python train.py --n_head=10 --head_dim=64 --norm_place="pre" --tie_embeddings=true --optimizer="muon_variant" --beta1=0.9 --grad_clip=2.0 --final_lr_fraction=0.02 --batch_tokens=131072 --seq_len=768 --z_loss=1e-05
MLP neurons of a small language model. Each row is named by its layer, matrix (up: input weights) and neuron, and shows model dimensions 384-511. Each number is 128 + 24 x the weight over its row's rms, rounded and kept within 0 to 255. Numbers have three digits each.
After each neuron's rows, "fires on" lists the tokens most often at its 100 highest values on Wikipedia text that the model never trained on. A number after a token or word is its count.

L4.up41:150143141096119147177090122129146150157128083141079115143177102134098141136152152148162142164130129124137110119090095121137090145121108114126127159139130084090154126115121138154129097139106146165149164132129159143146134125112096111100131139170145106128176100147109104117153128110148126102167148095155195160103076139108117122111144129133154108146130102123141129118081152119146110161130
fires on: "; " 12, " | " 10, "0" 10, " yards" 8, "2" 7, "3" 4

L4.up1684:135109154119142124128071104096104128145162124107080133120130109134122118147112155147118133123097143136146091154112088133118135108117160103111096146111118132147136160142141083112093138136138141137088140119121082078118117143161137125101141182106121121133101138162163175096117081124135133142103111160137206088120141148116130102122107149129138149160117122123136077117149175151120132129121
fires on: " | " 26, "; " 10, " of " 6, "\\" 6, " / (" 5

L4.up250:152134173151122126112119162151132157129100106133095166100195158112102110110098137150137057105134125136142092117121157165115143103125137136156133126076099142119119128106120148151167171121122125156092111098163139136154093146114128104109111109125109132128098158113141134110128121156125112161152080175112161135128094153122120124109158092125142158135156094124150159140140118146144114123152
fires on: " M" 56, " H" 8, " and" 5

L4.up275:134095123140134121132130126127132144179101134110100139065109114100119152117134145152114106133083115129110141149101089112097118109153097094102113134113129137144157141134159123080179103105130161113130119093111104128128144137160170143123124133116146132114171137141112131120132147108140126075131110161163117159122086124142145127096114135153104107124118125099116125134093154135143120095127
fires on: "ing" 35, "ed" 22

L4.up1938:116113104143111108110147144130158104150144150150073148125104106105129137102143166114105170137128156086115141133123115124131149081155145090112145118088115135120113103118129122137120138129061168101130130114154145148168144129123164125119099118160095140090114166126064114112146144130074126151158158085105147128144104170151116114141117127130117150142114107139128126149104137087103120135115
fires on: "1" 33, " | " 14, "7" 12, "'" 4, " how" 4, "2" 4

L4.up1047:113137106121165105131113113127145129155127142145121159127146124142122148144121120115156169105149162110136133104148087114100090116133121144145152110121083156126111177142141143151197164157084142165144157087098083094148106131117111115119156119143130101120098135127102116100117122132151158158122160154159141123130147123121126170096080158122143190157097126103065120108103118102123132128155
fires on: "0" 27, "\"" 21, " | " 11, " |" 6, "." 5, " (" 4

L4.up831:074119130120118130177124159128111144116127142149133100166093162151139114155114132156164138147094153113112157094099107101158125152119143104121161122097105127161136097106143112138125157114108163155126115116117110119087117137170129138143135119136173120117125128123147109164148090149135112151188106185164120076174100169159146107144121138077148145133120083127107139127146154138105135083162
fires on: "A" 16, "avel" 15, "ert" 9, "US" 9, "ladimir" 7, "avig" 5

L4.up1470:097120160080089141090153111105112140150139132133164139106169166165117141122092161110149146142130139149133142119133144126152152117173108129102126150122086146119114118094085161082152132152106163110106088108119105182114112133140141120114126126151152102124131134163155111122146119139111137138105105106100110141147141105102140126087144135149126088118153098129129120144119125090086135127130
fires on: " |" 28, " | " 22, "0" 15, "2" 13, "1" 10, " |  | " 4

L4.up887:168109136104127120132170112065147105138112168107130095130144099143124117115125129162126135126131089141125160113148123106115128146107126145129116123155141159128177091188128073128105130143170151099073148134093120127149163133123071096123109129117107162119148140152157154133095150112143156161123115113145165157105123155142161112120110107114105139117115125164154152125112118166139165095087
fires on: " | " 46, "–" 13, "0" 11, "; " 9, " (" 5

L4.up1549:122151145083118102135143091111110132095149165116134116160120157106122135123114128158128085143121095158114111123149137114138154091133110130092112140132129096100116124136069126126089126105142100141138136131156106099110114139114124148129141135101181126121091168094175108164129136115136121106156099135072141116098160140161148129111129167101147126118151124198151118089110105175123107131160
fires on: " \"" 56, " ant" 6

L4.up1347:125088133150115075172143121105161158115124130147127140155129185135134142117151158108146167119118124097112089123187128146093112113123110097160133108112116111140142115155137140118128111149149117162124165148117112156155110174096172079084118117122098160124117107135134165131174134136118099167133147151124155172128115130133116158088116132097094133111158105169141177092117150142107110099141
fires on: " | " 38, "; " 7, "or" 6, "9" 4, "26" 4

L4.up1130:141097150135164082100104156099150133080083150118092123126129154124142158124138153120112127146108137121090118138143093159134126162136158133102146118124137104155100115102166098128122124101144144119126120077098105151158143123144135123110140154154129100185142113134146138147120145127126091141138090137104074139106111146140183092167131119143100159148153136127138119141156138141084115115081
fires on: " | " 18, "0" 11, "ad" 8, "ome" 6, "rom" 6, "ow" 5

L4.up2190:157109157071126105161137139153130096144077150137092142100114096136076133080137095092103141110162143121083143116104102101106122126121141104134136143097135151137123135096110177113155137132133128141199096117138091101155117161110120084084134097171153140139108182112086120107114095144120128130139115113145107113117144117110124188131145129138120156098156110140145119115127143102120113074155
fires on: ")" 43, " comm" 5, " stage" 4

L4.up2468:132123137119103130107109082114148136161152149150126165101145137132102103143158102139109119155131123112152145138104131156136110134114135118108193109128097164144085154083150136127138121119131134139109178060119125157149136125141119081158149145133116116102099161092129118109158085126136148187168118104100173118094111163142127136116149125119131149112142117182132144118120148109146165138114
fires on: "\n" 42, " |" 10, " |  |  |" 5, " |  |" 5

L4.up2089:118156128097142130153114150084139108122148156118104087107108096127151100107145140129130147191109162154169159160150097173090137110139117095116140107127106112122166104126107158169124101134062168074139108161080127104120159126115121143125132134126114124101121120127126212144134140109179112125135092099127167143155149095153150141141172166133112133100128157119108076178135093095130097144105
fires on: ", " 15, "2" 15, " of" 8, "1" 8, "," 6, " to" 5

L4.up819:144103171168119115164144136119109125096132129126124152145115142099099122112115156135132131165103121106165137117139113135146154147115133087088161155104123145160097118091170146130167152103161137112111080101125116170162103127151111161087125103107179113154140108147135146149127092119121123164103112111126124099136109139128100176133132155112156110121174107089111127120143169123145125094148
fires on: "f" 29, " |" 9, "}" 6, ")" 5, "s" 4, "b" 4

L4.up1587:108117138135106142132158110113120132150104131085114140161118124095148099134113079137097131088112130064126119155137167125120128139135111127109149180092072112122121164064175126197134103110158143132110118094151109103156153133146113143130104103153158141109135143134103136139151140119171118149132123118140081108105159121173142111079143089089184124102097108130091068134103116135101153096107
fires on: "\n" 22, "-" 17, "–" 8, "-c" 5, "-p" 4, ")." 4

L4.up1989:123113135087159108094120115140083118115151090126110104111114159137141181162170122164106117126122148095126117115141117102121114120138113104130150132130146149168107143137128149146110116159111140135145127126118132128184114119142157148123158109103129108129128134144138135157105114096164151149106156157143127149137143119156090109116124109113173161098123128131142138092141151125112116151127
fires on: " |  |" 36, "|---|---|---|---|---|" 12, " | Length |" 5, "|---|---|---|---|---|---|" 5, "\" |  |" 5

L4.up1219:144098128149130114134093136126114122135113135121097143086140138139083092171105134170130104108148132135145166126141162106168135157110119125098106106109150094101143102144165113153117137121131137142084119135107108091169099114149124108165165140141128149169145133112118124126136142152134141123139162110096168087091101155113100126124140115090096135096145071148138140111138133110118148097131
fires on: "\n" 24, "," 10, " |" 9, "ile" 5, "ak" 4

L4.up283:157141178139098144148117131116148125128121133161175145150129128125143124138102078135149096112110122123098105145151049140091112169141101172108132093120125069129140127119132099156121135134084150122109103154150143162063091114164131121126124179186111110114130134112160178160137083104150131117088121148132133140151141114114156144112141091138104130147141117103171137137090132115134109127147
fires on: "2" 60, "'" 6, ")" 4

L4.up2194:132119109071138102108093145147098096096132103105089114146094129137115120129133181110095127120157133104128125161150130104117133105137116137106120134149143124136093120136154149149098116101135145138120119131119124081197119141142111111135089088146136133096115091085112119117140120081142127135158086157124152128141129168156082153110099119155103159115161128177139093116129102127119159170150
fires on: "===" 28, "==" 24, " ===" 13, " (" 10

L4.up1388:118170115103127135119150121131104147119139128143135118123165075177132145119118118090137100096126137060162138157126126110135156127113163129132140140130135138131109144126069104098155172166129114129163128137154138137119165102149185111088136106126114138123116116103137116119122141144153123130130172136147158164102130118127091176130124145126121105151129128134153122112162168147165126096151
fires on: "-" 12, " | " 10, "(" 9, ")" 7, "re" 7, "o" 6

L4.up1815:116115118108118120115118122119130137134158144155134127162076187102141173139130166126109129093145122097124119131102123143116090149097163135100166127093123124152078169106084144121158128069130106124128120134074102154155161109102138130115103131134137128121152138152100133130166108146177079135115101167152146133116089131121189127085124099143161109140149143157127079130110087095116129161095
fires on: "2" 34, ":" 10, "–" 9, "\n" 4, "BA" 4

L4.up2108:101083174098073138105097142146148091137126125169131126116120131161134109133146178120147075154149180131116128162136144119173143079134128150092149099102115144163156126142154112098105171117145112071123142112065110135137124153115160148138127126160099130118145140106111144127148116120097135138142129100074173123136082179107119143103167143161107099078131125122121120107148121138092140148116
fires on: " ==" 42, "==" 34, "ing==" 4, "===" 4

L4.up1720:121146128176179112109090118110128138140153130142122170157146102123113145192173136180118073111130101167113174107132173102097136112137102123160164141142122127103140166132105104086046151159146161112130130102171107128167130162158085123116140158151095123131095114157153137144124144089169142166085164129121105119118140110109175145134160132123102135097132126152132124138104150159143090128147
fires on: "\n" 23, "5" 9, "6" 7, "7" 6, " Album" 6

L4.up1465:137093123125119146126133125144158120115125185124149073178147139117093093139114152137141188149083143145094150088166163124095136157082130123102123125105141118121110146119121159111151116197135154099084150127098129120139137111116100151146123120115091154095131109165107121139117116106121140101107155140129113142120135181115140178085147141177140118132149142138109077155119123118128135126123
fires on: " |  |" 30, "\n" 12, "–" 10, " | " 6, " to the" 5, " its" 4

L4.up2305:173127109086113077114138111113147123151164138104146132132140125100136168121118123150122156075149145121133113137124156108118190094085153169126155108123181086140144126145086135135111120170148128151117159138090084165099128124114151142107151116108169144123160135165137163145146102138103159147101098131114093142157119126107113124130122124119145086115137146160122103092158148178116129119139
fires on: "0" 51, " | " 32, "; " 5

L4.up919:076096151086145100142113109155130109152108118125130132092088089139131104115104115156147136141126121127137108147163156140130161122134118186087133117104128138130127108094074099119135112129128092164105165126100131088132160109147116147162126130151138149084111096121159156103128138132104089129078136171115140134164143137114079092098095172107094154094113157125171101114093166139127136163126
fires on: "\"" 35, " version" 14, " Med" 5

L4.up1306:117110122141149114135149127081111146095095140105117125139159121128128130179099095149149104137074139136147138108156190128089141093134120181090114168105121091122119142184140123117153168132134121118180121144127121148154106110141119083142134084155109096125126135111093154099125100136166088155154132117118085134123134115150158128107146112122094124122138130140129117159085083129129117145170
fires on: ")," 39, "\n" 11, " Best" 8, " Royal" 6, " Or" 6

L4.up224:108089166106110128164136136106116113126164124123145161134080105138075140100099094105123154141141133143090094172157142127137195170121078134113132114123125110162121144106126082105171135125131159169124118181123147122135162124130133118141154102171147150116116143124135187080142144137122089099109108124150158139098122113111113153123131152105101158113126089105149139141119133122162148146123
fires on: "," 40, " and" 13, "\n" 7, ")" 6, ":" 6

L4.up2142:150122185111113114142135099111088145124151153132154176149147120138133095100151179157094145103111143130102090141125089107140093154174130122133116101140082120118091144108146118142068078160104123188117107130162133124154172143152175093156112155083137158103103137115126146088135097116103175064146174127130124123186097130114137078110148147147106093117154131124119087160156116178119142156181
fires on: "a" 54, "aba" 13, "er:" 6

L4.up11:170131118105076114092157135145146172104113125172129072139134115160135127115122140105126094101113108105140117146102125090110127106136110132124170170144130106107123108125132130149120094099139087103150145099129115127156175156114151149141165171166109125169151142097087131120114146143129101111103099091140091105129205089142137119081128105090126101086136079121100149133142162128137145159111
fires on: " (" 26, "8" 8, "2" 7, "5" 6, "|---|---|---|---|---|" 6, "0" 5

L4.up1798:129142096136101145107116133132136092119117069102136169136091097116085130087137110137091175136145119136140126106115107162132139140130138105157145102153116118106125093173127107107146064153114148140101177116196172132118134148119136134143135132131146168104137161092152096132118139158162113100118112127092079119145124138164110142095133163188105115113125138123172148124141120107142146115119
fires on: "et" 24, " T" 15, " | T" 7, " (t" 6

L4.up2274:127151080104130113126129163130145137136124083104134131124126117100106081139138116151132175122072131140154116162100139181102114115135141120151116161133125077109128151159127128113149136117120061117142128150150103131151125140144138108115117119100137159169146151098106158120119124106153114099147090153090124137113125119180127144110120147091128131130087149130115110094107122122104141091159
fires on: "u" 15, " gu" 14, " offic" 9, " Jul" 5, "ul" 5, " Ju" 5

L4.up664:077120136130081145108111087103116151169111147128142117155096129119158144105114098090150160153127112112135101104117121112121135148174122149126105118158111094166131097150111134137134118167153204099094121114127090110102127138106145110139164129099108141154173117106086119073078129102127143141140166112147124163097126169130131130104132129090140119130187158131130133159138153102148145144084
fires on: "–" 18, "ad" 14, "ame" 8, " so" 7, "ece" 4

L4.up1065:146130173110137116095162141130131148151137120098109146095117085107122126120129164111120150090131117111114108146111108061138188137072108110152198128096125172100146154131144144165131152154147134103130169102146110121142129145146154153120151108112158175113087082114137106134088117132170131111147148122140189115181122102120098125107144137158165160143140151136158161146118114136105146158143
fires on: "-" 19, " | " 10, " Ar" 9, "\n\n" 9, "; " 7, " ar" 5

L4.up728:106149140094159059133105128110131161105161158110156161105160128087154136100104088145094183130117167146099148156160138142135129132111166135159154112115135142092092159136135157160138079129123129094103178132130129141117151140120120122132138165118118164125108144165132107130112116115099109143156143107144132125071166131124114099117139137102141072098154180114133157108084138106104152136112
fires on: " to" 32, "-" 12, " from" 6, " for" 4, "–" 4

L4.up1569:151145128150105113150101120164105118114137075114148143126097115101143132186151100171115109146137154153131107063104137131082148151129118147115107114110134121148101099124104117122085149120128130126129129100124083112129151145134155135157106118127106153134110128079134094103123110113177091112133108144125157097111162142107129117181151142117096105142120143144147103143125124146164125119124
fires on: "," 27, " " 12, "\"" 6, "s," 5

L4.up1179:076103118118131109152143077125108129088126076094141156123101124125131155087151164126124151135133157170111144109093133117118155093145118079130143123137110128110123104143150103077146134174098163130138117100166098167123090084116114102135157145146114147121146156149087157139096126128138107107120132139138110138138149148113125150120110143109141116118116106125110113147135137088122123105097
fires on: "1" 26, " of that" 8, " those" 7, "7" 5, " latter" 5, "other" 5

L4.up1071:128137148139104160121121108101127176149152093137142159106128103071120110128118136149097149154096115150107114133159107109117146163148130129107090138171078117143146142132098097126092120101151135136139119113132140079157114137165112081135129151149115098123135135130116160134101116085158136133152155116131111119103142073108134146126094115112050114129108069149122102161154164124139145141130
fires on: "'" 38, "'s" 18

L4.up1180:147107174115151136145137112161146147125138116137101076127107159140119111117141089129133149073141176146117148145173158144172105115133094104123139124122117105144077097104155133133148105153134144178140112142112121117133175150127164101155085109101159104173147134171135144163087163094160101130111155150155093095137134133148101123114134111160113102151121145113145144143158081117111154144078
fires on: " F" 20, " Ch" 16, " P" 12, " until" 5, " B" 4

L4.up2061:146139152174117106120106124095148161135120104100112097116149131138106151156114149127165123157090158156148110138099128100087110122109147130095166129110110098112123099087120097165131123138115155146125076168136096108144137124147139110116105125103148141114144096112138077126139162094162127100075102149134185125103141161141109145153150091133154108135124102146138086129166161149162109158119
fires on: " | " 20, "; " 14, "0" 12, "3" 6

L4.up1626:147113122099157164136153123121086130156124135147113111103141135143120089154117147135177179108102092135108145136159124137096136152131133153120143114137135136102129111141126148122124133090078109115146157130130138094160118093169122157104156102150158134148143128114143119151109106150136128136138152108135151097123114111131091111150101090105152126139147147125123157105160105132141191080159
fires on: "-" 30, "'s" 16, "H " 5, " and" 4, " | " 4

L4.up1562:104133108120122130128131133078137138120159133097113170112111118135126132084143121160149173166075132107121108139170123124132141102132185115125118137113121104101105135141169092146145130140170100152130123128144091149108075132127147132117155143163143125180115130161151136129117123111074098132176093173125169100090092113139137150119121193164111120133171118184155108160137161074105122117144
fires on: " |" 17, "===" 16, "0" 15, "% |" 9, "==" 8, "\n" 7

L4.up809:150123146092132107113114144144109128135130135119098149128137089118113155156072139118095125134118172099148134125110136168124150131112170106088124109139155147128102142092175122123105162073133136153142084139122123106123103093133166115141177102136132141084102160101133055103143132119162105181117133141109106129139108153159126119115144108115124125101109118126141128158143105142157161127154
fires on: "\n" 33, ", " 12, "," 5

L4.up921:126116118101145128155113120142126137164123107091132132146121106090125127133110126089163090119160182110160127108122108114098135140148111116091111132090131155099159133096077122091113120129097133094147124116124119138155120126136167142154057141095100135103128127105149151138115134118132155118097109167092173176144131130117125119127119135179132123144115100146127131111139121136164160115106
fires on: "1" 17, "0" 14, "; " 11, "2" 9, " | " 8, "ly" 6

L4.up1165:128151122141103137153144150123064155112184175099142121163107114117113198107139117167131192121142160164107184153128115154129142073122120136117132138123100143139135151169124133163135185117167146173095161143135087118128106141149140079113076112144106110164159156115131090087169144094130099089154168117138174114136131173150104148137093144147112137121089119154135082142134151112132124141166
fires on: "\n" 27, " |" 13, "0" 11, "% |" 8

L4.up1534:112144150157106126132145125111138145151130134126160134145151145128137123074115101142116125135101108175100095103126102145098096092075126106146120161142146127082106124160138121104178108141141139126165118133105128130126161126140189099152147172116105143136121138120121131116139154119165110111131169147147157125118128105142124090144121118138132148179158111147169139143129163101142138108126
fires on: "i" 14, "an" 12, "in" 12, "e" 11, "u" 9

L4.up1191:121134100161149136130126143119127105129137149090124121119130133130171144137137145167107145128122128152094133145137153167117137104131126125100124100159144121113128166159158144115134106128146174116138128111143145144127161132073120120131115166063109102109114160151129158100148129123092103141115083147126119095133117115137132120154129121115122103135154110150152150101162113126095132148163
fires on: " \"" 31, " of the" 10, " \"S" 6, " \"R" 4, " \"K" 4, " \"B" 4

L4.up247:123126127126135090134128105187125101092118106118075113174175156170168111124143095124145083085114121125101174120128114124125125154135089127113115121082158128141136126089148139153077098103096110105113123097116097162141128101143086117127139148145136144139117110152134087107152115076141164146088147133142112130124136145121082171153129166099154104151126132107132125131107106092124149136143
fires on: " " 34, "-" 28, "im" 16

L4.up2397:120135106135114154109139103141122147099099105126133109119138128123141117161130169158142151082135144117160122143095086165107129155132153127119158111141123185113119148122110139114115146116120119116123078139131112112102131114113120178130158126153156153120153125114136141138112106108107076122124103154167112139091104124129088074114148089114122094139134127156171107074102144119105130117075
fires on: "an" 14, "ul" 11, "ear" 10, "ug" 9, "ag" 7, "ond" 6

L4.up1022:104127131084106117102108113129080126094139113166117190092102146137121145086171113155162146106159119143140146111138137109123114153101142118108149123122124153109161117134095128110095158071144113156149118107114129126184153132112096129165162153123110128129096156098118089119133170178144134137130121120112109139144124140103146167104155118138118067164149128096130156101146154128079115106135
fires on: "us" 34, "ulus" 12, "ale" 6, "ue" 4

L4.up2202:156145137144113095154138136116148154090149153124151143120140136166116104118088112164110111123116156130115118112135145161078148145149136155098148125131093111133171151095152110123139156135127177109100162185146079173119144101136169166109136138136185162163172142111126099091127103152132099147118124178081151134135131144164153114167152150146157176147102114132110159138145129112155137140152
fires on: " and" 22, ", and" 10, "onn" 5, "R" 5, "-R" 4, "ing and" 4

L4.up967:135108108128131119123115105139119154156074148121131115127166115126138157112085136112144140153155144161110111118125168092144139139124116075168134122144171103091117174178158102120116109129114094128100172136074121145138126153120130097099119087134134111117116135100158146181131120134152150120166149120080183110132161118146087128129108123103169148131127086130079141112169123150156129136151
fires on: " | " 58, "0" 14, "; " 9, "6" 6

L4.up2395:117124150112159091135146128167101159121119111086099112113132105154101183139157090164085127164105155101146155114139118177109147127116127111083176139107118147158159099131126119131171148102134133116096073158139140115130088117095117120137123093144137121118118138144125157131136140134132077115137154108150133097130130121134136118096136125170151126131136128138096106158102163141061159131189
fires on: " | " 38, "0" 13, " | Final" 8, "4" 6, "1" 4

L4.up1075:162106133107131099151170124133154131069128103113149063139123120150160135117159135168110106138154119122110157132115172147112126121152166157144124142130062125140125136140107115061119123147117122152098105134150112123129119146141123124117153118123079167148116128122126167147158133083161105092104097173136130121130083145109171078115120113138126120145155132150107117137133154139119161147159
fires on: "–" 24, "5" 11, ":" 10, "+" 9, "0" 7, "T" 4

L4.up2006:143094119120173117136151186161138143115134110149121131105153093167086111145130149144120108103139113147109160121125117150114126110136138138154140136128155153111127096118117151184146169112170184195167186103133133154130136139137181121110096139119137091142154139102110107090140127116158119112147129142136124100114112158092159095095076128080108103122145099133132116151109109148119134112164
fires on: "\n" 36, " |" 17, "% |" 9, "% | " 8

L4.up349:174113154121129115085118082113165096142130143164151048125166189149144085124090157140140095165156143130088094116137129116114104132112104120118164141109197149142121147124109114118130161117081136141093157174117126142157163084122126133106121122140148166091140147139170132122124163107111131136101094132126142186095105127076182109143158127121116124151145151134131151122102148116129140145118
fires on: "0" 35, " | " 15, "1" 9, " | ." 7, " c." 7, " | – | –" 5

L4.up691:145166189155103137131134096133168101140151137143092078071126115133122132168148158156100124127165112157144126132154147042127102122121126089142102136111097121113090145169152150114115148165096113115116144150101182136077123122101139128106139145099143154135107174146142140149112133127130106150104112130104135131140090159094142134136127133067133164151130164192111135099090117142147153158114
fires on: " " 21, "1" 8, "6" 7, "5" 7, "4" 7

L4.up2311:093098183133098082156130106126138122126142147127144111137129082156133124118161120076110118128154145162067093120173118181103129140102164100103132144080101112115124139151107136099090134134081095154119132132094159140162129097104102121143145096115139134132133104075092127148153110094155108179101099147127154127145158104146133107132167134114153096134143071141130141080126107081141146118127
fires on: "1" 35, "um" 11, ", " 8, " Mon" 4

L4.up2434:149116074136081137107161130110168131124143142101126151149148125153179101120164161125123120116126137117152137167130133142089134140140152141154140124150112109103115123073090149109096112161109150136132135141134112128135125164139131132132139122166145127131126123150152146132107181107125165145100120145130141145111156192105155143123138117107145126107152112120086158105112118142168097106136
fires on: "6" 12, "7" 11, "4" 10, " yards" 8, "5" 7, "000" 7

L4.up840:112160133148125124134105134140131080143125117106160162126106173144097085127142103084148156115133136108119098178138154119107138114103166098115124137135106119116100101101174133121144156143116099098123170105124145123135148129135106085167162084148125136124112138160108134129114162124128149126092135163138130120155136170129099171130125142163107125121123138122110123149099144119088118139163
fires on: "." 41, "m" 7, "im" 4

L4.up120:117139108120154123181110110119146113123169142163101098106164139094118128089134082161154128122107120114113154135142165133096138127173113082114134138106131125095133119081156155138117109098121138117137117116135125118121126124105147107132147110138127112113125099122126132134154125150110085161089120079132095151141115110145169149125136155139160156076122074087119120140113160176187109097098
fires on: "==" 25, " for" 15, " the" 11, " and" 8

L4.up1025:163156181130114104099151099121161091145129145143158148135129108125116088128114121098129114160134191105136127093113135072107108142111113186108145130122131102079110092159100121128134107176090109111156122160111098201127127096128125129129161095127145167164127101133113096134123115118127160116124145098111136156132145118132158137117138067131157119147135092153117129132151111144096167174102
fires on: " | " 34, "0" 18, "2" 11, "% | " 5, "9" 4

L4.up2370:135089111125107111113114110131097114159158084157105120103147080133101158128109122177060144101088115137147141131108151107117165121134102090122156105103122121117093119140152140083135056150113117142134156130112146149125121158155126157116143115115148132159135141113096080143155090098158120149129078108138121153120108174101119087094127154106152123138117131172159123140153118085138151171127
fires on: "2" 33, "av" 12, "ov" 7, "st" 7

L4.up1048:123092161113110122110083143148169116113153123094097124123125101140106104121140128121119115126165188125175129174069095101152152165100142135151097117097101128135166104107105110151151145173127131177138130150120148140141121115156166107122103152144122131113092108169115146102142126186147143110138108144112129165145123082082119119100144126096133153100106107145149113125141124126124134139108
fires on: "ar" 20, "h" 17, "er" 5, "b" 5, "a" 4, "e" 4

L4.up1393:138131167119095122170161139134146106138093130128152173136149163159189082114140145136122161178168149162122086164089106158100178130146135110114145130125137134148124107180127148143103155084149168134129117118131100114158132141117156131081104145127144114114155134114110145144080080142170135164108114109126105103105102114083149139137163169094130143165145166144100126118129137128100079137106
fires on: "==" 26, " ==" 24, "|---|---|---|---|" 10, "|---|---|---|---|---|" 6, " |" 6, "|---|---|---|---|---|---|---|" 4

L4.up960:104142142099150110115125149095155129182172148157152127106117154130151096165158130127147172082113152145106139103153154142174140107089133102135132112118154130147118119120130153124145107138171128123136102145116112132103112136122101124137105190113150152125148110130113171099112104168110146103101109152089120119112099143154123128119112126141129106135114189122134165115144127106137141110197
fires on: " only" 32, " just" 7, " do" 5, " without" 4, " almost" 4

L4.up1519:122113121142132133117101134179111156082149113155125134096113139128131134122090139125078134151118141158138104105129137140154116088132142152126171113192126151128122117139115129136154146122192142138138139118069130107131131120064117111146078120164119152081105129120119148140167125145131162130103106111120110130082131116149155131102117170109132162145132127143114127111125140139073084116152
fires on: "|" 24, "|---|---|---|---|---|" 8, "|---|---|---|---|" 7, "mathb" 7, "| Team" 6